{"n_layer": 26, "n_head": 3, "attn_scale": 0.125, "init_std_qkv": 0.0573, "init_std_down": 0.0, "lr": 0.00193, "lr_head": 0.00804, "schedule": "wsd", "final_lr_fraction": 0.1}
MLP neurons of a small language model. Each row is named by its layer, matrix (up: input weights; down: output weights) and neuron, and shows model dimensions 0-191. Each number is 128 + 24 x the weight over its row's rms, rounded and kept within 0 to 255. Numbers have three digits each.
After each neuron's rows, "fires before" lists the tokens most often just after its 100 highest values on Wikipedia text that the model never trained on; "fires after" lists the tokens most often just before its 100 highest values on Wikipedia text that the model never trained on.

L16.up737:118123114133120087135135092098131128097133107127167163137154116134146088149124171170109127085069146120123049139113126091147105119133135135125124105152156124122104134129127135140112115133148148064123117139127129162138135107123116120143165102147119118107146109143118118159157119177131107116103130136167109068158191108136141104095158141152131138064099128134110112087132150158128103162144145119168136143130126114144153098059167149117124127152134135098094143179117121103140163136116113148110145119122145103112134131148139134126075190153136135116157151141118152170133141125142103125
L16.down737:142087108123136093135181150138146120156124120146121153149154155082154111162162092163139130158128150129155128099105089098144123158097111138178121082120150136161117128118125164079135118112084126141093129115118169130096097129111151086135116166140118110137146106103116142112127169078142125146189101110141096167141104119078110142116097128162131113137099111094095123067124070110106148157094109073162123115118154140129157124134134148116161105121120176154173121103117137141131090129159123116117113142135151147119139125141114137127142142116112153134100128115123144141135168138129156151
fires before: " |", " votes", " |\n", " of", ":"
fires after: " |", "|", " Total", " sl", "T", "-"

L17.up2:190146132158126160111173115088127132094150127119153123097154115121131143128156096141145151085111116148171150136138172167117146114087096153081146098169141099122160100154109144173164156109118083144132126131150091133142142084149174157128122094128098158131116101154147140158147092170134136118103119093142131172143138154113131082107139074111113097124109140121115103125158114114143125095116166117138100096124117088138143128108130183119147147121120111130166135135116125105152083103138134170128159126101093143176145169136164130149091119117149121126130123119125136114137130137149141101
L17.down2:117116094128135148142129142148161119142103169125160107094142110115166108146088118130143120133155137129100114142131164101164126196141145114129121139144110126088115136080094133123153174098114151075157108133110145141105090120096145130125122142119146112108138134118102085113110129102121118096113167121150121137114163129139169154086092136143163107120141191099161129149110096106100147136149117181085142106132140156098122113118165106128100163137134141177124155116180126110112158153127103120138152127169134126134140083135139136108118146081112149134115127106140079154073149161113162104
fires before: "9", "3", "8", "7", "6", "4"
fires after: "1", " "

L23.up401:132110097168111117079182122145132134122121139133109146123123103106105094120136152167139114132108152148164146120137130122135138143102112140142097056125183128131152071110156145136137152103167101185124096114139159179130103131131106125141156142120116130118159150162096171137108159126129106151128109110118105114121117114089167141122126082132103120132135132138132083174149121091147116131141139106145097093129106164112094110151161156112110125155148123130135102139143152108178107122159119085110115072124143168121121137116108129133148180163098156126155102110124187119125116115121137081
L23.down401:114101151121104090162133178179141108112104118145141119109133111156156131134152141121126126159132160135147180138125114117165149113114133141106140168142139149108107169110136149108164078139128135123102133145118123116167124104122128149144139185149122134135073175147152119088098120122136078137171142130118115131109111147083154131103125114090155076093117096152148144115177133134100138114132145132104110098164118151177152128099149098142131139103152093122098165099111136098126113134134133128144088115120116147141091093125110195160115111168151120123130101142137115095103133111105074161
fires before: "2", "3", "4", "1"
fires after: "|", "0", " ", "9", "8", "1"

L17.up275:159106168139162100123144105110116107123115106119103126096149106151121107164110147120149095147124137127155179096116106128123151106160111114084133145143159122162142092153174111120100166124149161085101110120118146101146139122112183145168146151139134144136115109114090116152141129134088144143167150109103092155131137111094137150144160156141134111111123143146126108129134110071080108133163112108059069119110154124162130110112162112152099130136109135101097112140148115144115139112106144128112107093165093094172137134150082130149142103145132146122164087168115155117113142097117091125
L17.down275:161099148125153148127106138144105127174091151144154104128166107126139103091155133102134138158123163146149201106160128171135146146152162144141117139098154132139109128116138112131155120097108114093088101102141120111136130116172137113118100149153148131129139125140115120178080105087141155124130125121145119145093139113094133119169088144118139136127108127096122072153143119142123111144145108132119105165149130102100136118167132106159110125106109137165121157103176154079114072136112134130115126109122087139140124166128146117107142133105118118047104124137150185092124129072160141149
fires before: "1", "2", " |", "0", "°W", " "
fires after: "0", "1", "8", "9", "5", "6"

L17.up668:132156136109158141110148103184131107102144138154138135083173108135145138123146130136134112118165107136123094128139114120148100124181134124116112092120130117130139130132142133128124171097127113130069116109161123080134132118168109160129149122143124146169185114127092126103165148109148153161116120103150138174101146099104102155185178120146123084097160161110098114134155134116118168140118149079144140115117130131106149104096161131117134125167073147080136122108116105088149134136149122133069114075152089144130158131106119108140118165098105124157138132087126110125133105142113135090
L17.down668:080145149114141163130091120167190110140122102165095127141121150146148113091150116139145153152151146131104135141131109169104095131092107131143085129133128117137106098126156136138098143111084138117113107096165125064134176111133188155141124149115123146130091138155149160110169131092128131122060105175136143139131148093168131151121096098127105115115141116118169086093136161154114111119121130111119120177125105134112164109128148101132122087086097166112153146124184130130147133124155113149111135122147119103141170127104153157105168141097132124095136122107137104104130121137097134135
fires before: "1", "5", "3", "2", "4", "7"
fires after: " |", ";"

L17.up621:132119086133149129107143163130139090153131106139127157088122118122095084106133136127106112098138095096100143116180129155177132144114098137143125094149102139172122148152130150125127138083126139131181132136118118166122137105171133145158141138157109076111122130173118155087153148150141097159144122098124131158145174109142139121125142087143105092116122129120079160132124097141115120108128134097159111131118072136150169117154131150128144115132084173186123143169101113125109136148123117092122117073139090137124145129163133121159106153129082160110143139138121089171144148083127106135
L17.down621:113126100117108090114116177138124106145112097097114198141123107080115165141117150139135168189151133122174160078070175124099116133107092165173144127113158148156096151136147177123129138121170078112114111117100148131129096141131151114129144129125162123137146111129125120128106086142126131158115148158129122167130164121102132181142138132133119116170149115146150119182146147155119125097139093125104130123092162126125123138154108148129151141129141122123116114106154154145112125117115123135080104124137066104093117085162130134120099128152132099102095111090137097121108145139135130125
fires before: "1", "0", "2", "3", "w", "6"
fires after: "2", "0", "3", "4", "w", " w"

L19.up490:179078124107154136150152078127120093136101152119149129136119152129143109118122094161138139128143101121138109084104135173103170122126117144159135140117128130136157130150114136121180133093154118153135154142119155137116087093172108158143143139102119132165102121145121168112150122128132104130131140137126136156117082125097122117124163087162128117100149156088122121135158083115107158123111096154089114123140099085135119128144134135155116086152101106183172163163136121145135099135134122120122152136179156145097158136128088086136168132089086128135152099152139111073119139118075154103
L19.down490:159130155107123123078141149132084146133099152148088136103137127121167154137127112126078145108121143115124146119113146171112108115143143124128103108104194109150119116103075116121137125140127129096113157134110101142101122139157148187161133168087132106115125123141112114160077150123135186128136151134142120118102143141128116114078144089098127101106162134150149137139155137097134137078136159157115138168152090141077134162112124146146139130140158117106141143135139126138122155158133120106105073109088118121092105128111132126122147115170135107092149152159174171124087130102183103144
fires before: "1", "0", "2", "5"
fires after: "2", "1"

L11.up265:122111128152144140143143113153158164087170084119165124126139137118118115208143133129155134138081148105152104097112125144125104107120126163122126143158168082142115134135115124126144138144138131102134153107127158129119113093086120101090148096120143131144123110166107159147151117169060106101135154128134126116121135126151178103134128161124140161142118135164101133129135126121143091142096128144122122114112121189147121129082186134126134123122110140103044113151148109080136160105105129128133138165112093117133161128150138133140079149153130122144086083127099152157114149133144099160
L11.down265:176151154123101142143124086137118148131169114141132161097100143116089159140161129084117134146134162156172163086105163153155132149119086126112119125099118105134114110129119122119139130138084126110140136152109119134091146132122119123124159101133092127120137140053118137107101196160142177153120079151095123108107130134130153112159130099101141164161139132138133132051094127088125118138115135138092156164127082146148134144148100117142128163150109181119124110112137110095114126140105115097137150161104112124119176157091098142148136086134113156144120122126102138110119103137145146099
fires before: " |", " of", " votes", ":"
fires after: " |", "|", " the", "-", " N"

L16.up472:125117147132123159084155146156123088086120104123124130115185106146101124158107131127057145155158095164125137138160105089158101130139143086135149103135141145089124111122167120161118188099130127112080166114121110101116135137152141127168126096153134141157161124132103128133157086109107138152138110107137149143122126113128148146120195132112096093092149153127095104148110151122103094148108115083116124114150135150149146126096105109143161125157106151126113095118112117125146154128137107116058118074140113123189162121116103131122158125109111148102135129101145093128166119139131115141
L16.down472:108137136110165186130117131124121111157140109111096097095128162078163094118155136118150148105110121191126164159112128128101062128096114084154102176124146165124096089104171089107161148130097153169107138166155088116114121156102131161121131134120118148135142160116148165133158151104087165106146110128134120119085127099157119102120140118095131139136125112139186148132140131190128113118133120131119124125134103117128165131123130114139135151132104159125080121133155151093153105118114151120093121126128133136151184126143125150097122150107123157070131091149148135118119145140109142111
fires before: " ", "2", "5", "7", "4"
fires after: " |", " ", "0", "2", "4"

L12.up533:144092115122148130094113156165088117103097120113147133102143119147068117125115151137117142117111148132147120123137132132116124061161132137103128111147099098080125137118142115114126144110095125132152137143145115182118134123097147117095168136134115108162123116141137187156157162173075087149158129137120135109145151148103128113085157151159127109123104135142119153119110128105120110164122129103138097109124138155160138120111157133126133134132124135091119124142150100068153149116161123133149119126167136090083142132186099095160124162132043127121083153145102150170117151133147095148
L12.down533:138090157139139163140100043126117130157111123160129120137108155105137117165131131094132126116157160141089087157157125193135119147099133123137129083164087087100138150148126141150102102103122122114128148129151122163124134117133119102114127138143126139153149119120069143142163194124159075136146091173140130113162115126103155103131163154091123139145105130146135177097117133149131128142115119094132112156119128137143104128090138123126095122137126161089137146153148132101125143149136084083144133147163102081133152118099143137137089114133102094094097167110149121136096159130144129150
fires before: " |", " votes", ":", "ump"
fires after: "|", " Total", "-", " |", "0"

L19.up595:117092122126135145109131155119126150095089098109133158114194135104148117144159148103146116121139168135132111101114162168103136119121142136115102142186133096116102157170160147146147138100090105153160129163139123125147131100121108131127122104140114156109132105137136148111148157169092131147136082129103153097210161157061089125160126128107169121139111199148094137142101148121097128123141151136150095148129138106164081146140127128124104119132126125123128096127115134137151128123134108115153155164117105128124126138138139139171122134137145110117085098082155163114115151154146112076
L19.down595:126112150150173141114137132124095155154106127126065125109149126117158133138114136150095145142139158161096102133103079127127134122129127113130109123132132108158122120102097156206161159120122106143078155110149113120162140183142145100117126126158138116093112131096136114094172167133097080154135133142115128068139149146148158120101154141083124130125122148096136131149071116141129102163125128154112151120110159092093136169134140126119115126114128168103098108106143101126125126118127146078118135160143118114109162175139127155113178144128152174108092159122088140171126153118109105133
fires before: " |", "9", "5", "8", "6", " "
fires after: "1", "9", "|", " (", " "

L23.up687:125114162104150121123129153107117143137144139126123156101151129117118144109128123133149146143134134134129103132134120100145130120146164117126137138154115098131180115166123114156094083083143116143143166138122097136090118098180114118114135131141055135145121144117109146141148151148111097122113120126149115103132109126134159179098179122148130102140133135106061130151129100066136148108121153102104080127118079114162128068170111161147137149159073130123192124138107151155182124140149106096170112119134124123144146113091085112155133162103120129112145157123140131118137085136094094147
L23.down687:096156146144124118157142154124099128125127120115134116155189175157137141083159126160148119112108172136180123138141138110134186134100167110110127118140107106088118120171127139123103111121161149105116098134125156115098131198155106161089139105084141139126110093073165078104132114131116143137147119110114112112104136157133144148114167109114130157140138136117151124101135122109103062127114120115140137136155111137107134174160152134094094107123102110143122114169167138144126098138160149114094113157107112116085068153129120139122116075130144120125152144097137149113137123137174137119
fires before: "0", "5", "2", "8", "1", "6"
fires after: "1", "0", "8", "5", "4"

L19.up148:178117122136129152131145089174100160154102128117104101107134179106142144145128131122176095123120158154164122087126130136093161132119126143163072131122171105158141114137155151113140143110146122128097164146106137094110121100161147154142133121120123113142089083130156134160162141182103115150074138126112119154142125150097083154142100104145105132151100142106124111097127101123091128138116155085130072140127112143137147133122155162153135143151107147090132137140098108134073172121123130129131159116115083121143113173135123144173147104163127144135146083157126183151126123100119124114
L19.down148:123119092170098108130140110106111148099085116090134165155060127089145137087159128121100127098125100130144144139081167156109111123124122126120112108122135136106124116131154104154122153142133096130121129147166142124118164151115133085107145121137129133095070114160127125119095079124136099125152060134139137124139120111097109135149139153135128138078131129122136153186137059136144156144114142135140166113135124124126116150156123169140102139123122121122186126128119089134124118095146107099159119156184107118149169174120165157115122090138110148142107139119135169168155095154148137153
fires before: "1", "2", "0", "8", "6", "4"
fires after: "2", "0", "9", " ", "1", "–"

L16.up10:097151148130113140096156124161154140129148095125148128146143116129085113130134150121127145133150119106170146110138158116192148137121157116080126125145136127153122113132121102151114112121143142134132102117129137119138094096133121116134138078142118100162151101142056132152177097102094148153200111153133138150135134107102154111129146162194116146077072115097083137133133153167101103141128127078093116131129151147158138117125132126172112131149089135078060116150142129106129164126126106140118146105135095114092117102113129129153167144131120127105128156119123128107144126083104143151
L16.down10:135127131114139107134133154141111110171073166139152132167115132115114105132128128116136166094126157128132119158089166130135121110081098122127119178108132162114101120141121127160097074134145133171111135148163143105096134164118120094104105133136125151145109152149146181201194161104145200147159106115153138133087124124120117120124107133062151128130119154116134135118139108129141115115125081128101092145089100104129121096127122125141120126121160155121096132142134163106099125147102174168120129117099157133136112138141163162087132136131123106089122117131127138104118178108143101105
fires before: " ", " |"
fires after: "2", "3", "0", "6", "5", "4"

L12.up682:137124115132156137113118067127130098070138108122142122139092103096117121149152145118104080137081136116106106095107141150145124094092127143146108111156155103133111132118123161114143152126135130074124125127143136136133110091093109100156137138164136116142116124150125107154108098139104112155161166173100116101147102145148158123154121160171112132112107144158101171131115133109163087121115145162119129122100113156157166122122178148155110113133108165109081110151134118087120160130114146123131140146129110183111163158133143131160117145128110136163109121136115155212140172176157109153
L12.down682:136126113158157152117089078164152196142121098125107157102103143132120135111120120154114077164148135129160144092136123125148138152127123139122134142144161135120109105134103124080186120130125136126119164144129104088096149118132123103128083136168121128114155104080095140081134161104078149111153121147082128106129126118130133084143100117123134154129134120165119130128097108100122120087094075202129109151126148111138127130135144139112134143136110165156148096142127113085126160169119147159107141141141096127097164150107117191133146133124163145163153100102144112123146099113149151114
fires before: " |", ":", " |\n", "\n"
fires after: " |", "|", "-"

L19.up52:160134127142149162133118108118132123137110135101114115104113113120152118123128134149170111116145137100145100107134141159080132107082103160110079133086156090142136115143118119163122184150102138153122130133120115107160154093125108133106145133207128120096090106151108137149148119177142118146133149140119093129134108114125092148109123114154122119118176133113087111131135124168157139148104163121121099065097101129146154103159113139107081144151086128184146136130139145159119123156131117117125114140121115155151144165103145164142132074132174127162099095172166106119158136140120097088
L19.down52:098112131121161092126124119163095077097149126081116129160142126150140136164105172154151134161157124132112128087130141145135120123119141117152126122124149135131120140076086127111137143145117092134117124162089128137122119079140140125145135120095133106081091065079153119132077179140122148134170105116133123135080137095096137126116135131143114121150124182106136132133141123118136125142099122180150123128183136143150128155148149117044146121135125124147111083113121122127130131089140130107111152111142173146103146128159134096085129125159097144130184160133111157118110127143171149153
fires before: "1", "0", "2", "6", "8", "9"
fires after: "2", "1", " in"

L17.up733:155119071148134119140126168160150131093152145131148108088148096127153133112123135112162088142157149073131105130099148124128120131058098140098132092089113124124124096186140129157150106118160091099110112106146167150108146101134106120153156085098097153145114124165099120140148114133120120145131147166136152116138135113114105159137159113127077132086156089153100125123131124155123143123131126135065123134115164081131088116104158166150108163151095136149136129117125118138136154117134117113111138153112116154113134130107105101156145160125103165140132148179157157088126139099118145078
L17.down733:182096109122145114167099169180110103129159127113141145131086090148131113118145136119141125115146165144113157126101145150142130098142160087126146144151089137116120123125107124132107152132128140102093128101156140125122119122143148116093128144091089128126114164157160121104153098115153147163162101157126121147155110087113147112126165115094164142115109115102178144098141088105090168191103136147117156152132126127151160119163176117110124080099133111140071102167134177124122109127134152138104083133107134134117128110117163138115122162154143081113081109138115086111106127124120153117
fires before: "1", "2", "9", "8", " Goals"
fires after: " in", " ", " In", "1", " |", " Apps"

L23.up742:084099129134086108137125133109138125142134109121103131103135098140127109105146094123145081146140159085147153103128132141104129117125128121118108151144207119144140116115134128112149117087138143119159128161110101152127136120148112096092170131127153114160142143127126132117193091154069124166177091159167137162148141096079121116159134108107154122107125103135108099163129136122121091136172144137159127172128121109117148098139131116144147135181105103077112123144103124146171158120166086103128135125105138170110125142137139079167143150123100093157148125126109169111125126115150125086
L23.down742:122168161113120136127157116102100142101110142121120069122142124116090131122105163102142154152124162133146145156156157144156127139153134139103098096110119131141109086078100133175166197095149085131119156131129130105111166153158117145097108103110109096088124095118110129133126163122152129118113183101140126146130106163145172100112097112100114154147092134136123121134130161135151152119084118110116126165081128142134133136127127122128095117118139124133134165122098139073106150157164164159128155134096075148126129147146106154146130166106132143106110093132159095156123119133129074168
fires before: "9", "0", "8", "1"
fires after: "9", " ", "0", "1", "–", "2"

L12.up62:142106133122134130133115164139120098084162112106169162124132172131126098157102136170130107151145068115164161092106114084164090165117123121117124059147107104149077161097145164145110127118172100090134119124107148153130141080152141126128085147147115149152097130120092139105166161159089141144191141149122134098138133092158189141143156115163144112100136156144114137135124098106131151157117135113108123141126117145141145102131153140155120076127089147143135097103115116105158171124144118128147105138141115158143102156139152123142128152136105137123146118133128124146153131148108091121
L12.down62:117093138117099105171118179102173156147147118133124139144116142162123129098148142146117144175122123121136133111127124119129151171127125106121109149153102095137139106172134154141133122179113135104140122110149124097119101096097121122164140106150136098110101107117134134156151122128132167105077150118129129128113128149117121123121142081151154103123121109164134109115153105136149138123124157162104172158215091096127141129135139136088097125137147112183130100162137121148148125138099144146156126099067112098116088149139122185121104114155118060126123097109129084111129143148169132079
fires before: "1", " |", "2", " |\n", "0"
fires after: " |", ";", " "

L15.up637:169095119124110116106113137151138132100157123090122157133127105103157165155119125145144105142141172082152119096070113192157147136125123119125133138159138095131109147114089097136129134085141130126142158143136124155150108117119145100118161115187126092138170134143090182110177114129128108137116147143125131145158080117098144149130140149151094133127135144130118141119076115151114167161102110105153133154124104137098137106158150152138133103144113179130107119159113115127126112100188098100120111105108082154125081130144150112180141155122104125150115100116114118138136141098107065117
L15.down637:128065086154131146137146127103107105111159139115114120149149125136147127162154167164136140113122101135150143103116110103119154129126104097114130150112104142137115143162098133134135190103114100107104142137135150131132125109173183117088117088146166135128114132146118131094140086155156095092087134108116122152159103084110121111131152128099166158136096133115131138155118113133137127121136145105124178135228122144091107127142164114079147103121160127114104130124132118095144113125126138092149137144141141145139132158161119132126087085110161122126124106122140137149108109145180058106
fires before: "°N", "4", "″N", "0", "6", "7"
fires after: "4", "5", "′", "6", "2"

L19.up105:112111154134153111104128111154125135099160131146150118116107123124121117121111094132094139127156100143120084146138131115190062144136099096114133094144148156175141093135172139122124130121147123093087136161100117122115153101154158122153137131176137157141158137096104114140153105123133102140121145161120126111125182126162126139170151109132116132145150151126103153160140109113137120115116132140102124137109102131121142094082134135149142127135135151082136116103141111117134210185147103138100109069144082150179158108111088127170141138092100138112141120085186122128120120149120107107
L19.down105:102073135111114126080149127156129153168112150124131148120135119104143117098139124163140185138110101147137125120119114158141108152108154147163157102126114120117131082157114184101130084135133143132110179133080093178081107120089147130157106134146129130099094117088151118155160119140115142160161142151156129089100122149193159102144106132121125164143142146099116100160100150113129131114118121159130118093121144084137094124144112124163140146138106137153103145108149127115133125148147130097098147135089133120077105183152100118085129139109145128091115124133179160108123097125140121123
fires before: "0", " |", "1", "4", "3", "2"
fires after: " |", ";", "0", "3"

L13.up231:145096153143143134127123088141125151095123128128175129107108161067111141149119154149092124108112104117172125068126105111159137134115138129113140114125154119147122083099071164137114140138107152124104135121098146157126110093131099130133117087142135078133122125126135093171161107157120101140091164109131119126157132126125184117162133124192105112111127147123109102124127122123122137129150124147129122118105119129144102136099158163160090143159115145112120119122108109077136192159116142144129119144125075139126127131126167077171139165135124119164158126111120173171129156187122134163
L13.down231:148157097125112127158132136107146138177116124109117141121066128132099117090118156123121110178125114105118171115140119125075090141211107125119128102114094166174114079151126129161134130141156122105089174128110114187139134110143152128127111132114100138128130135127128102117134111125151164118155132138145121138143168101124152122127112123129167163156093120125169142145125078098146124135140121153132139123125092129089105141149116116141120110066134124144147149112069125106141156104105101136123147100163107175106107149060128124165125105139155164121122159112133121117122175125158131131
fires before: " |", " |\n", " of"
fires after: " |", "|", " N"

L13.up418:127131126099148122133113128159138091123130119151114120129114127102112083136117119133129140148158057107132103143117085094138116133132115138127126142130118143127117136163141151106140124115155122114089131110117111103134175160174108139176135147125143138177152151115106133105141119099124117157134119145136164144153104093159152142135129116167097110151139140127141118187137123174106172144100166109144132155137080106118128101100125197108161136161150157065147135116077092088139122136179109130091152098131105156179182142095111129125083150102122095139160134126133104134127132161128112147
L13.down418:130127122127114127117139127093110178192143131102187159098116127121142147124133136135141137115130163127186170119133160131148098125082074163167121154140110114156106112150097138152101108173144126149172118147096126168130119113085119097112167101103087128071102131125165165146147132112106172182109135119127102101103119157148155123108136156111141161120099106157122112144109116133133136131154132147118156081088141111186134100145119148115141119098123125170117150146144120124102138110119123106120140100119129091110105153147121107127170104156112106139122142160110132140151124087148116088
fires before: " ", "0", " |\n", "1", "2", "3"
fires after: " |", " ", "0", "3", "1"

L13.up443:170143117140144119139164092103110115117128136132135121114154097119143130076090139123087107121155105112164091137132158116131183084172142148079133083118101144063146109152113149098120141124196110144140112169146102128091162144175154136119109109153090134141138137093117143134132175142139119097194101139113124129139114156111117125070151108183129097170129129075091153144159137117107164136118136112147120139131134136176104124108115120128128150093119128075161147150126121113133123134155091108117119111127141155143120146115141144154168132119120127150139109132142127115127130101119137150
L13.down443:128101143144094111115162118133086174093101129159131128141117126110123138122114143147108074136131136109113138133139119133148138138110102115135149114156156172138122136149117137148154118129168150159125127090170125124163137136167092086138147114115157109128128142115152106136168091142133127117124147085116075109171117120129102118137181118147103151123115124165124101123118125131149104116130141109151121075113107156135157147114077124104133184178136127094150098105159134093114110094155078141159184119136085162128109123137115154154104191112100113134103138071094115159105103098108136152
fires before: " ", "0", "4", "3", "5", "1"
fires after: "1", "2", "3", "9", "5", "8"

L23.up141:124083090134129141137135101152141146111117127177151135157117128108112124081158168155130130171110155133104096135168149122135145126125134181126127113116150075172137100088148129112154118122123090170128134074134112169101137100111101115107138146121100132084153121157152124118157121142145128148109161139128098081155108129108128132123137148161160127118131159145086117145174128100148064138128147132117133144115134113135167143122145111150115124125127146151133160120129125159135100143175117120109128108133099100109113172133082088151105146127145140156136070095072136097086176133157105112
L23.down141:121132103129123118100092124140127085126117094104108137167106153186127118175147119105156147125107136095158121168103125152150135144109132104169130142102096165136131110134115127113124116158147152095160114096142131125137138162086125111136113142144129170109110111155094208117118126106123117158105112132118114128134120112111137166177123119122136150105158086145093158128137133141096126101100134139138096127065118141156143106132116126147147131109153065125121137153106121149127111107121120118089134186103093157121146083092116143129115109144164128111102155111142166215157131129130123165
fires before: "2", "1", "9", "3", "8"
fires after: "0", "9", " ", "ig"

L23.up448:103098109117157149102131103130186096154088116113161126144153182140119132104108166136145115161074129105104138114088154135119121127117137136129098138165126132123103115149124162144085143118090096138122099139156108106121123119154150090111121136133106119148124129164098125124162124117133121127125126148141144135208143119078165139168130179112150116085135168129151108124128102109064118160146097129143100106111143094103192159096126145145132137115066082093139137136139167166166147136123121109109124158106143123147159126149109165160136121126140142152120125100124137114111151145116106130
L23.down448:089097103127133126113098071144177166125126123132146109107155155108118162090132103117148134121078131133130110106106104135128120158093109081123165119089130106148125128112128149118158138120164164099153096149121126127150122131099123156159152139140183142110137103093114131150135077130137129128141111140117151123138136136148151116099158134129106122175084147154112212097120144099078151114108132139115146131075111151157160154171136121117114115157142154145143146140114130119085159141179111118124165161101159136102127107156133138111155084111120113115083084116106127128119135122174137129
fires before: "8", "9", "7", "6"
fires after: "1", "0", " con"

L15.up98:151150136129116126145118127134133212120131149118170115081159135160102097113123170138077102139149147141132125117134157103106128131064139127139125136135154108119127123158138138114114116126105124138124125147109147120132122097111103150131104115118104140164111139151122110158132168129116135158115137198165147126124157117119055156120109077154106144119144151115128131129107118146099138122102142110081089172140136117122093113087112136169116102108120090131169119107148111209121151138127116155113105125132106123158135145133148085114151133094166137134133109169168144081168140150096147110
L15.down98:122125155152108093115099174095099114090126112119126111125155124158122114104114114140113152110144117148154129129131148162086164107084171111102128137165122132147102133100118112156089155117186107123114120116138114137108142098127138151111096114195136086118097103144116131101111123113169163120127144141115114137127134135149071119107126122116120129139122167147182167139138133102142118151151105165114155108151177152152119124137146123102113070138124112129107142122171108139126123123198125114116114157154165135090141101170125189157126113122108119079163110162150133163107112099160131114
fires before: "1", "2", "7", ",", "5"
fires after: " in", " In", "In", "9", "1"

L15.up679:140144114123129144103154122126104105169125092129083151092135109129149115103129113107113095153129094126086097121116136097168119115139143123082150098170080159105122137173132135085154113139132100139159111137129136155126150136151118085121128114150142110142206138109109141113139145151116136131120139105119132134124120158128127071117117137159101145132175139121113200101124161103147141171099162137105133123132120092144115118131124153102099118110128162159134137178099104121165152141179112111145132083126143144099169101102097114156160164162101135144139119105143150124174134100102083121
L15.down679:106107138125112100124098091164119153109134118140178121121131105117100125126133103128127098138102124138126125142125130160091173147081142161145131145111118122172169139130103103119162098095131112094133147141120143107108127094123123118135108145121173126138131105129090121127104128158148115148092173136137115120125152197102109142123148125165157180151125154115124139105100084132163180115144111131144153124093132085195128166144121079132118145169131139095149123077088133125100138140147084089138177167115127130136108105155176152121099125115136065134117121126084109114134126121109129120
fires before: "1", "2", "0", "6", " |\n", "3"
fires after: " |", "5", " L", ";", "0", "7"

L17.up234:160168119081153109136142127169153056159119155122140089113134164139116126184093115125166081108141174116160124128116110092108151125142081145117102143137167124143112117157128088103102115130171170152137135148120132089145120112169140157108126123108112103146149143142124135160177124135137117179120138145141147153120133081098148172112132080118108111122130164109130115155178150128116122121130094132107098140133098127157083091133149121145103113141115146127137132144123159178129134105099101130125128114128122150141088168098093178131171115126135124120143121157118170107128116098108133123
L17.down234:131161167113158110148140141150089134113070115130130111122119137105104118093151158147111106154171132132113175107148137126172121114117096140159087127125127152168118128166151115107125148153126158146123117114147160159098132122117105050116127123071139103133098164138158126151149122105125148148151126174098168122131124102123127166125114146140085103085130138131108090124137074143113104112118121142116126151083111117125135126165156137144119143101103168097146132131162091078115131138089140141151112099142134153130173161084160150117167124115137135103136118134103164112123164077114131160
fires before: "1", "9", "0", "2", "7", "8"
fires after: "1", "–", " early", " ", "0"